config.toml
num_hidden_layers = 13
hidden_size = 384
num_attention_heads = 3
num_key_value_heads = 3
head_dim = 128
intermediate_size = 2304
vocab_size = 16384
hidden_act = "squared_relu"
norm = "layernorm"
norm_place = "pre"
norm_eps = 1e-05
positions = "rope"
rope_theta = 1000000.0
rope_fraction = 0.5
qk_norm = false
attn_scale = 0.0884
bias = "none"
tie_word_embeddings = false
parallel_block = false
init = "normal"
init_std_qkv = 0.0327
init_std_o = 0.00641
init_std_up = 0.0327
init_std_down = 0.00262
optimizer = "muon_variant"
learning_rate = 0.00877
lr_mult_o = 1.5
lr_head = 0.0043
max_grad_norm = 0.5
warmup_steps = 200
schedule = "cos"
final_lr_fraction = 0.1
batch_tokens = 32768
max_seq_len = 384
doc_mask = true
train_tokens = 330000000
max_steps = 10071
dataset = "wikipedia_en"
MLP neurons of a small language model. Each row is named by its layer, matrix (up: input weights) and neuron, and shows model dimensions 272-367. Each number is 50 + 12 x the weight over its row's rms, rounded and kept within 0 to 99.
A block is one neuron, or neurons of one layer that tend to fire together. After each block is what it responds to, as a language model described it from the Wikipedia text at the highest values.

L10.up1290:59 46 60 42 59 61 45 39 44 64 47 45 57 52 32 46 62 49 69 55 82 43 52 35 51 59 54 62 53 53 50 60 59 60 46 58 57 51 46 45 54 50 74 53 57 40 35 71 37 61 96 41 49 75 45 74 40 59 69 51 49 43 45 65 57 57 55 44 77 58 42 56 43 53 19 47 45 57 25 64 52 37 53 54 56 37 38 47 52 64 83 52 67 60 57 37
L10.up1456:40 36 53 45 34 45 53 44 64 48 56 54 69 51 40 47 49 50 63 56 56 57 31 43 63 52 55 52 25 41 30 48 62 56 53 42 56 43 46 66 68 64 58 40 38 29 56 70 40 56 71 36 55 65 31 70 59 62 65 47 48 42 44 71 56 55 50 26 70 53 37 61 67 43 48 47 37 67 55 46 56 65 48 39 41 34 52 69 52 43 40 43 69 54 54 51
Responds to: Final piece of names

L6.up232:41 45 50 56 64 26 29 34 27 17 40 80 69 66 62 65 40 53 42 47 39 60 42 44 47 64 32 36 39 53 55 47 31 34 64 46 69 53 26 39 70 47 46 72 49 50 41 57 61 32 56 53 48 62 60 64 43 49 31 25 42 61 39 63 57 31 58 32 77 49 62 74 39 68 43 43 57 62 43 57 53 72 45 66 82 63 60 46 68 48 30 35 27 50 43 50
L6.up299:33 52 57 47 46 39 67 51 40 30 57 65 69 38 46 46 22 67 59 54 33 72 25 55 38 52 35 42 39 48 32 51 58 24 39 39 52 47 46 39 85 61 44 45 37 35 58 54 64 58 44 58 60 51 54 46 44 34 21 41 61 56 46 39 51 16 65 48 45 40 39 64 47 58 46 56 32 35 55 62 39 34 40 48 57 65 55 65 58 60 45 49 51 60 53 46
L6.up812:27 44 60 34 45 45 39 38 38 45 33 74 58 59 47 62 45 51 45 31 70 57 49 43 50 66 33 42 65 51 49 65 69 48 66 34 45 41 29 57 40 41 50 47 66 58 75 32 62 69 58 58 55 57 74 41 56 64 52 58 64 56 47 27 57 28 56 35 41 54 48 41 38 66 42 73 45 24 46 36 53 53 29 67 59 43 45 57 65 42 43 56 51 65 66 50
L6.up932:54 50 42 51 44 68 52 50 51 48 73 63 51 49 68 66 52 71 46 63 38 37 77 42 25 37 39 72 56 48 59 62 39 52 32 46 48 49 45 57 49 21 66 75 57 54 50 48 68 68 63 26 49 67 52 62 32 36 55 43 30 56 59 71 40 65 44 60 58 46 64 43 65 47 53 56 42 62 56 43 47 45 44 56 64 44 49 48 59 38 58 29 63 47 40 68
L6.up941:19 41 43 41 49 38 51 62 56 38 46 56 53 64 72 51 44 68 34 61 27 49 54 44 42 74 45 89 46 56 50 57 48 50 47 27 49 60 69 48 44 26 42 59 44 36 41 37 50 58 58 50 26 62 48 52 28 47 37 51 49 67 57 43 36 38 68 53 56 32 41 62 64 35 45 57 13 53 64 49 62 56 34 54 32 52 58 47 51 51 48 38 39 86 56 71
L6.up1496:43 34 52 55 43 40 30 48 45 49 35 83 35 66 46 65 26 66 42 38 29 56 57 63 40 41 57 60 44 62 52 53 69 29 59 40 55 39 60 63 53 56 42 30 52 60 35 30 50 59 62 69 40 73 52 50 40 57 35 58 67 47 61 33 51 48 56 56 63 42 43 61 61 37 34 50 61 52 58 66 48 80 44 44 58 50 66 40 48 39 48 52 62 43 51 42
L6.up1833:51 42 52 50 49 46 43 59 39 28 68 59 78 51 53 68 58 62 45 51 38 45 28 39 55 47 47 57 51 40 33 53 48 65 65 36 66 23 57 70 55 57 38 45 42 65 45 58 55 36 50 66 60 59 49 67 44 59 47 42 56 39 55 63 67 25 56 18 47 50 43 49 53 62 43 64 45 62 59 60 54 53 28 56 47 36 37 65 27 25 41 65 46 55 43 60
L6.up2246:36 42 50 66 27 47 63 57 49 43 59 63 59 47 55 51 69 40 60 71 61 51 55 53 54 72 65 53 51 51 47 62 58 48 53 62 49 43 63 28 38 38 53 35 53 56 59 67 42 43 79 53 46 72 74 54 45 30 63 61 53 39 42 46 42 53 58 49 46 54 61 41 51 65 47 38 17 54 50 30 83 33 48 51 47 36 56 30 69 43 54 50 47 56 56 57
Responds to: Quantity and date heads

L9.up900:55 59 31 44 40 41 63 69 56 61 28 39 51 75 49 58 32 29 38 61 42 62 42 40 63 55 60 49 31 46 57 57 70 53 46 59 45 40 30 51 45 51 66 51 66 42 51 71 62 62 63 38 70 58 60 49 37 54 45 54 58 43 52 50 37 85 47 59 46 62 53 41 57 57 41 57 52 56 39 46 58 31 57 60 52 59 47 70 21 24 37 47 38 48 62 39
L9.up966:63 46 24 38 69 55 42 31 49 54 21 75 27 41 44 55 61 65 63 56 58 47 55 53 38 54 40 29 46 61 47 55 62 30 49 67 57 54 69 49 52 33 58 63 34 56 55 14 42 62 44 57 41 59 22 51 38 54 39 48 36 49 54 42 52 52 51 20 44 74 46 34 64 46 58 50 48 55 47 30 57 39 62 35 44 58 48 48 37 46 45 56 44 49 51 46
L9.up1727:49 50 65 53 34 73 44 58 41 49 30 44 32 51 43 62 57 49 46 54 73 49 34 68 36 41 65 57 44 60 44 47 47 37 55 56 47 46 47 53 58 61 63 56 62 46 68 41 65 41 46 50 41 54 51 62 31 39 33 50 61 64 57 65 47 27 53 57 46 41 35 59 59 56 37 47 62 30 51 60 44 61 48 22 44 62 51 56 58 67 48 20 37 40 46 59
L9.up1929:50 65 48 26 61 58 62 76 61 26 55 59 48 62 43 50 47 76 77 45 63 40 40 57 48 59 57 65 39 60 61 64 54 63 57 30 48 37 36 62 59 37 56 64 55 42 70 44 49 46 31 48 30 47 42 45 22 40 44 82 58 51 44 65 76 41 52 58 55 44 39 37 65 28 57 51 57 31 50 48 47 62 55 49 68 73 48 44 50 62 49 40 52 36 46 51
Responds to: Mid-word subword fragments

L6.up229:53 42 53 31 86 42 51 82 25 31 47 55 51 56 49 49 50 29 62 48 56 35 24 60 59 40 69 37 38 65 58 41 67 43 58 48 48 48 42 33 44 50 55 45 50 51 34 54 47 48 64 65 45 58 57 48 66 41 31 48 48 71 65 53 52 49 57 56 40 30 40 23 50 67 63 58 60 72 62 47 25 61 34 64 43 26 25 69 57 76 55 46 52 47 77 51
L6.up400:51 43 41 57 69 60 47 37 45 53 55 26 51 46 67 41 52 48 45 32 52 26 37 57 55 43 50 38 47 41 47 37 43 57 58 25 53 46 41 50 39 64 48 54 40 40 64 40 47 51 51 35 38 50 71 48 57 24 45 43 34 74 63 32 45 51 65 78 70 50 37 37 72 40 57 42 51 54 52 86 45 63 51 36 27 59 53 39 31 65 43 58 40 46 57 44
L6.up784:38 42 54 23 44 54 56 46 58 66 49 45 26 66 57 62 58 38 53 60 67 57 62 44 52 29 38 23 30 44 32 49 58 44 43 46 45 57 38 63 76 45 46 37 55 40 54 54 41 43 48 53 51 43 57 45 40 48 37 52 39 49 74 32 51 70 46 24 61 48 36 49 49 50 64 56 65 45 39 50 49 56 56 31 54 50 56 69 53 60 62 55 33 53 49 39
L6.up794:56 56 52 47 63 42 53 75 64 71 64 67 40 48 39 44 52 43 51 38 67 61 50 80 61 38 54 51 49 46 53 46 66 49 44 41 71 54 47 54 57 46 48 59 53 39 55 32 54 54 37 34 51 53 46 57 46 58 45 66 46 40 52 68 48 55 53 59 59 46 44 52 76 44 62 46 52 58 52 51 48 62 46 73 49 60 49 56 56 54 50 36 54 43 59 45
L6.up1025:44 63 33 36 35 57 62 37 35 38 35 49 33 68 58 63 55 41 68 52 57 54 35 41 73 52 25 46 42 58 48 42 56 47 72 50 47 58 44 55 59 56 55 76 57 45 51 36 35 34 78 59 36 38 35 62 50 57 47 68 63 47 59 54 40 54 45 43 34 23 57 55 50 59 48 31 39 55 48 58 63 74 52 72 45 46 38 20 53 35 51 75 32 54 46 55
L6.up1378:37 78 25 32 45 59 57 63 35 45 70 57 71 47 56 31 29 53 44 51 63 43 40 54 60 36 50 41 72 37 52 57 59 61 63 43 63 45 36 41 51 50 52 38 34 44 76 56 39 53 70 36 60 59 39 30 48 45 45 50 40 26 61 45 37 59 63 70 41 49 37 51 32 47 56 41 31 60 50 42 28 37 58 46 64 42 45 62 32 68 58 65 41 62 43 49
L6.up2033:60 45 26 27 55 39 62 81 39 50 35 68 65 42 63 53 42 31 59 51 61 39 38 56 56 43 48 39 59 51 36 28 56 51 46 65 65 41 57 44 63 52 59 69 56 75 39 45 69 32 58 39 81 56 52 48 40 57 63 38 56 66 39 39 51 48 50 60 64 18 60 42 46 76 34 54 37 50 68 31 41 69 64 61 15 35 19 47 58 31 62 56 46 65 53 49
L6.up2092:66 47 53 64 64 34 59 53 47 46 41 63 44 45 43 42 60 22 39 53 48 52 39 57 51 46 33 40 61 42 65 52 53 61 31 51 55 56 46 49 48 63 20 60 35 38 46 38 46 44 35 63 27 33 48 54 40 58 57 55 79 52 67 48 63 41 64 56 38 47 57 42 42 56 52 30 41 54 32 48 62 60 57 44 43 50 51 47 26 34 74 64 31 67 64 65
Responds to: Mid-word subword fragments

L9.up572:59 72 36 57 39 52 56 65 51 53 51 53 47 71 33 62 37 36 41 35 37 31 76 42 50 40 60 53 48 50 63 52 41 49 53 67 40 32 47 38 34 36 46 47 39 33 42 53 52 45 61 61 31 71 15 30 57 48 70 38 28 39 58 63 57 61 45 44 63 40 58 55 54 50 56 37 35 66 40 61 59 49 58 51 34 49 46 58 31 65 74 47 45 41 51 50
L9.up639:65 55 39 45 38 34 53 33 51 36 50 56 49 42 52 46 49 29 48 69 51 55 41 43 70 55 65 36 28 30 44 53 36 58 57 60 47 49 51 57 57 45 40 45 46 52 59 45 67 28 69 62 37 38 46 41 50 62 48 50 19 38 63 60 41 56 49 50 36 61 52 50 66 47 65 37 68 51 45 61 49 33 41 46 41 51 45 67 63 46 62 45 27 40 60 47
L9.up1188:62 36 42 48 57 46 47 52 30 23 41 41 39 60 42 47 55 45 58 40 38 49 45 65 39 48 51 46 64 43 43 58 43 50 53 61 35 35 61 61 70 43 38 35 67 51 46 59 62 47 36 46 38 57 47 56 52 65 35 47 54 39 73 46 68 64 48 53 50 66 69 68 39 50 69 59 29 50 46 68 58 55 43 56 39 48 33 34 37 42 43 55 69 44 50 56
L9.up1999:37 57 44 71 30 43 45 50 56 52 69 76 42 64 47 50 46 45 54 52 59 51 43 63 52 44 58 82 41 30 44 43 29 52 68 52 48 30 50 40 50 26 47 50 40 53 54 29 53 37 63 59 37 31 44 38 41 52 59 34 35 46 52 40 48 40 67 55 59 46 62 41 53 58 44 34 54 63 51 62 60 36 26 35 39 51 54 43 64 44 41 49 42 51 57 65
Responds to: Start of full dates

L10.up84:29 56 52 44 55 56 36 33 43 55 57 36 72 48 69 70 24 57 31 55 45 53 32 39 35 61 38 50 45 57 28 61 63 56 59 39 52 49 49 43 70 52 57 49 52 35 66 65 58 58 55 48 62 67 45 43 53 71 33 35 47 41 65 47 47 29 53 53 39 45 60 52 49 48 55 50 59 58 48 59 53 44 45 50 47 49 46 78 48 48 50 54 50 52 46 41
L10.up1771:18 23 71 58 62 45 41 41 24 32 62 61 66 56 69 51 33 47 51 35 38 41 54 69 30 62 44 55 62 41 36 42 57 37 52 60 64 32 28 52 59 45 60 59 69 52 35 50 68 51 53 43 49 57 68 24 48 67 37 40 34 44 52 52 44 39 55 40 74 41 65 54 50 58 46 42 48 39 40 51 44 44 50 46 46 41 53 57 50 73 48 32 70 57 45 31
Responds to: Quantity noun before "of"

L9.up959:41 47 32 37 45 41 31 48 69 52 53 43 48 49 70 61 53 74 64 60 61 69 41 57 51 55 54 67 66 79 46 47 60 31 55 23 44 46 27 42 52 63 53 60 56 59 73 44 51 52 43 55 59 45 37 43 58 40 19 39 68 47 47 33 32 53 53 49 53 66 67 59 54 60 50 39 52 34 70 71 49 46 42 42 53 38 67 35 58 49 61 54 70 44 55 37
L9.up1262:51 55 62 42 50 52 47 54 58 43 58 53 30 68 70 55 66 52 68 60 64 52 45 56 44 56 44 53 35 66 53 30 71 25 76 43 62 39 39 48 66 57 48 53 55 45 52 64 36 36 56 43 54 54 45 55 34 54 32 40 55 38 53 54 49 65 66 53 53 34 67 37 34 42 49 45 60 46 51 61 20 52 47 50 36 53 38 31 36 35 46 57 70 35 46 55
L9.up1284:32 63 55 37 54 54 50 65 52 20 42 54 49 60 57 59 38 70 51 60 60 51 43 59 17 59 62 50 52 42 61 29 54 26 63 53 53 49 52 47 37 51 45 69 66 56 56 58 27 60 65 48 67 60 43 38 51 70 39 63 50 58 48 30 56 53 50 58 39 74 41 57 41 57 59 61 39 39 48 72 53 51 37 58 13 41 55 72 45 65 53 60 51 48 34 77
L9.up1986:62 37 49 58 33 59 47 58 69 41 70 50 55 40 48 38 34 55 60 74 30 39 45 51 24 40 36 42 58 36 49 49 48 63 68 53 55 42 50 33 50 59 52 47 56 66 50 37 42 52 59 48 58 45 37 40 42 41 52 34 41 48 49 43 69 50 52 51 61 68 58 60 71 64 50 31 45 66 56 45 68 56 38 42 10 38 46 61 45 39 53 59 52 58 58 61
Responds to: Mid-surname word pieces

L10.up417:57 71 66 53 31 57 82 41 46 57 63 43 44 31 65 46 33 47 49 42 57 58 58 63 50 50 40 73 62 65 59 42 46 59 46 41 37 33 31 46 33 76 59 51 45 40 47 46 64 52 59 59 57 38 56 32 45 51 38 53 38 59 51 33 32 47 54 37 57 39 25 39 52 41 49 40 57 39 33 78 42 58 55 47 51 55 41 58 46 56 58 85 59 50 32 63
L10.up1873:42 57 43 48 57 53 53 66 44 61 51 51 53 34 57 46 47 33 53 66 71 51 50 61 51 27 51 56 48 64 57 44 37 58 53 60 26 38 63 61 63 44 38 56 64 65 45 50 55 60 45 50 58 58 51 69 51 54 07 55 49 65 29 59 53 60 50 61 36 40 59 28 52 31 62 40 82 35 42 52 28 61 45 62 60 54 47 43 65 58 33 57 36 48 55 72
Responds to: Mid-word subword fragments

L6.up121:20 77 52 47 68 53 68 37 69 72 39 63 45 44 34 44 72 39 21 68 62 68 61 68 48 31 57 60 66 47 55 66 62 47 49 50 68 32 43 67 65 48 46 52 60 61 43 55 50 35 47 50 53 47 66 67 41 54 65 60 48 34 54 49 47 34 78 26 34 44 36 31 38 32 49 46 47 49 65 63 60 46 43 52 56 41 58 43 53 43 64 38 71 22 68 36
L6.up340:60 51 27 36 64 46 56 40 62 44 42 60 73 25 45 67 44 31 49 42 50 60 56 69 42 64 60 53 32 44 77 56 44 45 33 61 54 47 48 59 59 43 32 48 58 40 76 30 49 63 27 52 55 58 46 47 43 49 52 41 56 68 41 54 40 59 52 57 45 68 48 41 36 70 62 55 52 42 46 55 42 36 64 68 42 35 37 42 70 42 43 37 45 50 48 66
L6.up789:44 68 64 53 62 48 48 35 27 42 66 56 42 34 54 51 69 58 61 43 72 60 22 59 56 53 34 38 61 68 54 48 40 40 38 47 52 50 57 71 64 66 19 63 43 45 61 59 54 60 50 89 71 63 52 50 42 56 50 60 64 59 55 42 42 70 56 56 54 59 56 46 35 57 51 52 44 50 47 43 64 42 62 48 40 46 45 45 51 35 61 46 56 42 59 48
L6.up1096:51 49 30 58 63 47 59 45 56 62 43 45 68 41 52 45 57 37 46 43 22 60 61 32 47 54 49 56 43 38 45 46 38 65 48 45 44 36 53 61 53 48 50 41 48 37 52 50 44 58 25 28 41 67 47 32 55 50 62 50 79 49 82 35 69 61 51 47 69 69 52 40 60 40 52 27 29 79 54 59 41 49 51 69 35 58 49 43 59 51 40 39 44 38 60 44
L6.up1663:56 37 35 35 71 74 46 38 60 69 47 31 81 54 49 33 65 52 45 38 58 38 47 63 46 49 37 51 50 41 38 39 49 52 50 54 53 33 35 53 52 66 67 61 38 27 34 54 84 46 25 47 58 62 43 59 45 47 52 48 50 45 42 59 44 64 60 32 52 35 42 41 40 70 54 48 26 61 50 33 75 49 68 48 55 40 51 36 73 54 33 23 29 50 52 50
L6.up1859:51 41 48 37 36 63 44 55 52 26 50 46 27 48 36 34 45 75 27 26 40 80 55 63 55 44 35 58 44 83 62 71 63 58 74 35 53 62 43 56 71 42 49 63 49 67 50 56 63 63 44 58 59 73 67 41 41 46 34 48 48 48 51 55 31 27 48 31 39 50 41 42 36 51 66 70 56 63 64 32 35 45 48 50 55 41 51 39 48 38 59 60 61 43 49 38
L6.up1867:55 42 35 62 72 58 48 24 57 67 26 46 57 19 39 64 52 58 31 58 51 36 54 59 26 58 45 50 44 43 71 61 43 38 63 44 54 69 43 54 49 48 54 75 52 52 63 69 46 60 58 44 49 69 50 26 50 50 33 60 39 65 47 43 39 54 63 51 66 59 62 36 37 72 25 47 36 48 48 61 64 55 58 49 56 41 55 28 78 48 42 62 48 49 56 45
L6.up1902:75 31 61 64 70 54 55 55 32 67 53 51 91 61 62 36 37 41 34 41 39 53 55 65 33 73 41 79 63 48 58 59 51 58 51 38 67 60 37 46 52 55 44 39 56 60 52 45 54 24 78 48 50 57 61 50 33 44 44 53 42 33 51 63 62 33 42 65 43 55 42 59 65 40 42 38 49 75 42 57 34 67 35 51 62 42 45 39 64 51 42 29 60 49 58 54
Responds to: Proper-name span endings

L6.up323:22 71 46 51 36 31 41 42 32 43 29 60 45 28 42 53 59 54 45 37 47 37 51 51 46 40 53 65 41 50 52 56 42 48 61 50 34 51 46 48 54 40 49 49 67 40 58 49 57 43 60 46 25 38 57 58 68 46 46 37 45 57 49 53 49 34 51 30 44 22 46 41 60 57 56 64 44 41 41 71 56 54 62 39 56 58 58 45 52 25 55 49 38 54 63 64
L6.up415:48 38 40 67 61 61 36 27 38 15 62 74 63 45 62 51 64 60 56 57 29 46 48 64 46 38 42 38 66 46 75 45 70 29 44 55 47 58 60 42 67 38 35 67 48 43 47 41 53 35 51 34 45 54 47 43 51 37 37 39 43 39 41 52 68 54 75 61 61 51 56 48 25 59 60 58 54 77 57 79 53 67 47 46 65 45 57 53 54 22 40 42 82 63 52 49
L6.up852:56 48 57 67 50 54 60 44 46 44 65 61 45 68 44 37 46 53 53 38 51 62 45 46 71 55 55 74 63 60 39 52 53 54 52 50 60 33 51 61 59 66 46 20 46 48 52 44 49 64 45 44 57 52 51 37 53 35 50 62 46 52 42 44 48 45 63 39 71 38 64 39 86 59 57 52 63 50 31 25 32 67 60 21 49 60 61 45 27 43 37 40 39 41 41 20
L6.up1078:64 38 54 46 30 23 30 46 68 56 31 71 59 73 56 60 53 32 44 60 61 54 66 57 61 33 42 46 50 55 49 43 38 69 44 46 43 51 51 36 50 53 39 56 33 79 52 36 53 62 45 36 39 53 50 56 44 33 28 53 54 46 46 52 42 47 46 61 39 55 32 50 54 39 51 48 25 67 66 44 60 71 35 35 54 60 69 41 47 38 53 46 67 52 46 25
L6.up1359:42 52 46 54 27 65 50 14 57 29 39 60 46 30 42 60 23 53 39 62 45 68 55 48 55 56 52 56 33 37 59 55 53 38 61 80 40 43 54 53 52 56 29 47 55 35 31 62 52 50 51 66 63 68 76 48 38 47 49 43 45 29 48 45 56 46 61 58 63 35 41 62 49 54 38 46 52 64 35 56 54 51 38 51 64 34 65 41 50 52 64 49 39 38 51 64
L6.up1487:46 18 45 36 42 26 46 60 71 44 46 55 38 62 70 54 61 64 53 49 45 45 53 55 67 55 46 28 58 67 60 46 41 37 48 34 41 34 35 41 46 46 31 47 42 64 43 43 53 35 54 41 27 40 41 50 51 60 34 42 51 59 37 40 54 56 66 64 66 58 41 55 39 19 56 48 60 49 68 67 57 50 59 39 37 58 56 52 59 49 28 22 67 55 40 67
L6.up1660:64 46 52 43 43 46 64 52 54 56 55 52 48 20 43 45 62 56 40 52 61 56 34 47 55 38 11 62 36 66 35 59 48 33 29 67 62 55 45 38 69 78 37 32 36 46 41 40 38 57 61 38 54 45 76 57 39 53 40 27 73 20 35 43 48 66 40 38 53 70 44 73 75 54 58 44 33 68 49 42 51 57 51 24 28 41 43 56 68 57 45 49 68 51 57 67
L6.up2172:48 50 39 56 40 53 51 22 52 43 41 58 44 58 60 49 51 54 76 56 55 61 51 51 54 55 38 69 29 46 60 49 53 50 55 50 76 44 62 51 62 57 37 36 44 49 43 48 71 45 63 50 36 51 57 33 73 54 53 56 57 34 32 46 43 50 68 39 42 55 49 50 62 28 43 38 64 41 45 41 46 66 51 40 41 53 57 51 40 65 47 40 47 46 57 41
Responds to: Mid-word proper-name pieces

L9.up661:63 39 56 72 50 47 50 36 51 49 36 27 51 44 44 37 63 36 58 44 47 73 69 54 30 43 57 52 53 64 66 52 60 54 61 39 56 38 27 39 77 70 50 63 47 58 49 52 65 60 52 65 64 61 46 45 34 31 71 50 80 49 80 39 50 45 54 58 48 39 39 35 68 70 47 45 54 37 46 42 52 50 59 65 47 30 45 45 55 75 57 54 46 10 44 52
L9.up1387:41 68 29 43 36 22 52 38 59 46 51 55 50 56 33 78 70 70 64 66 42 48 31 67 33 44 54 62 58 54 38 48 37 38 54 54 53 25 44 66 72 77 32 68 26 40 66 65 72 50 49 36 27 55 60 40 61 63 54 31 41 63 56 34 40 55 41 55 70 58 33 51 53 39 49 38 48 45 62 58 60 47 40 63 52 37 50 43 74 49 65 38 41 49 72 49
L9.up1508:70 57 46 38 61 67 41 40 65 64 41 46 70 61 45 51 46 51 42 36 64 44 40 52 31 61 66 20 50 60 52 52 56 35 63 47 53 65 51 72 62 60 43 69 45 28 65 49 73 69 41 44 45 52 34 71 27 64 38 67 51 44 41 39 60 47 48 61 50 46 58 46 45 40 56 48 43 49 67 28 38 72 43 47 49 65 46 34 68 65 37 39 55 52 48 41
L9.up2032:59 48 55 55 41 49 53 46 44 38 31 44 56 34 46 64 67 54 54 39 46 39 51 64 38 36 45 61 63 48 48 66 63 47 54 31 46 37 45 56 59 49 53 78 52 41 44 71 45 72 51 52 56 60 39 57 58 59 58 62 94 38 58 39 57 43 47 30 63 70 42 74 62 49 48 54 46 53 54 47 47 41 67 51 27 36 75 39 58 53 42 33 46 38 43 48
Responds to: Organization name endings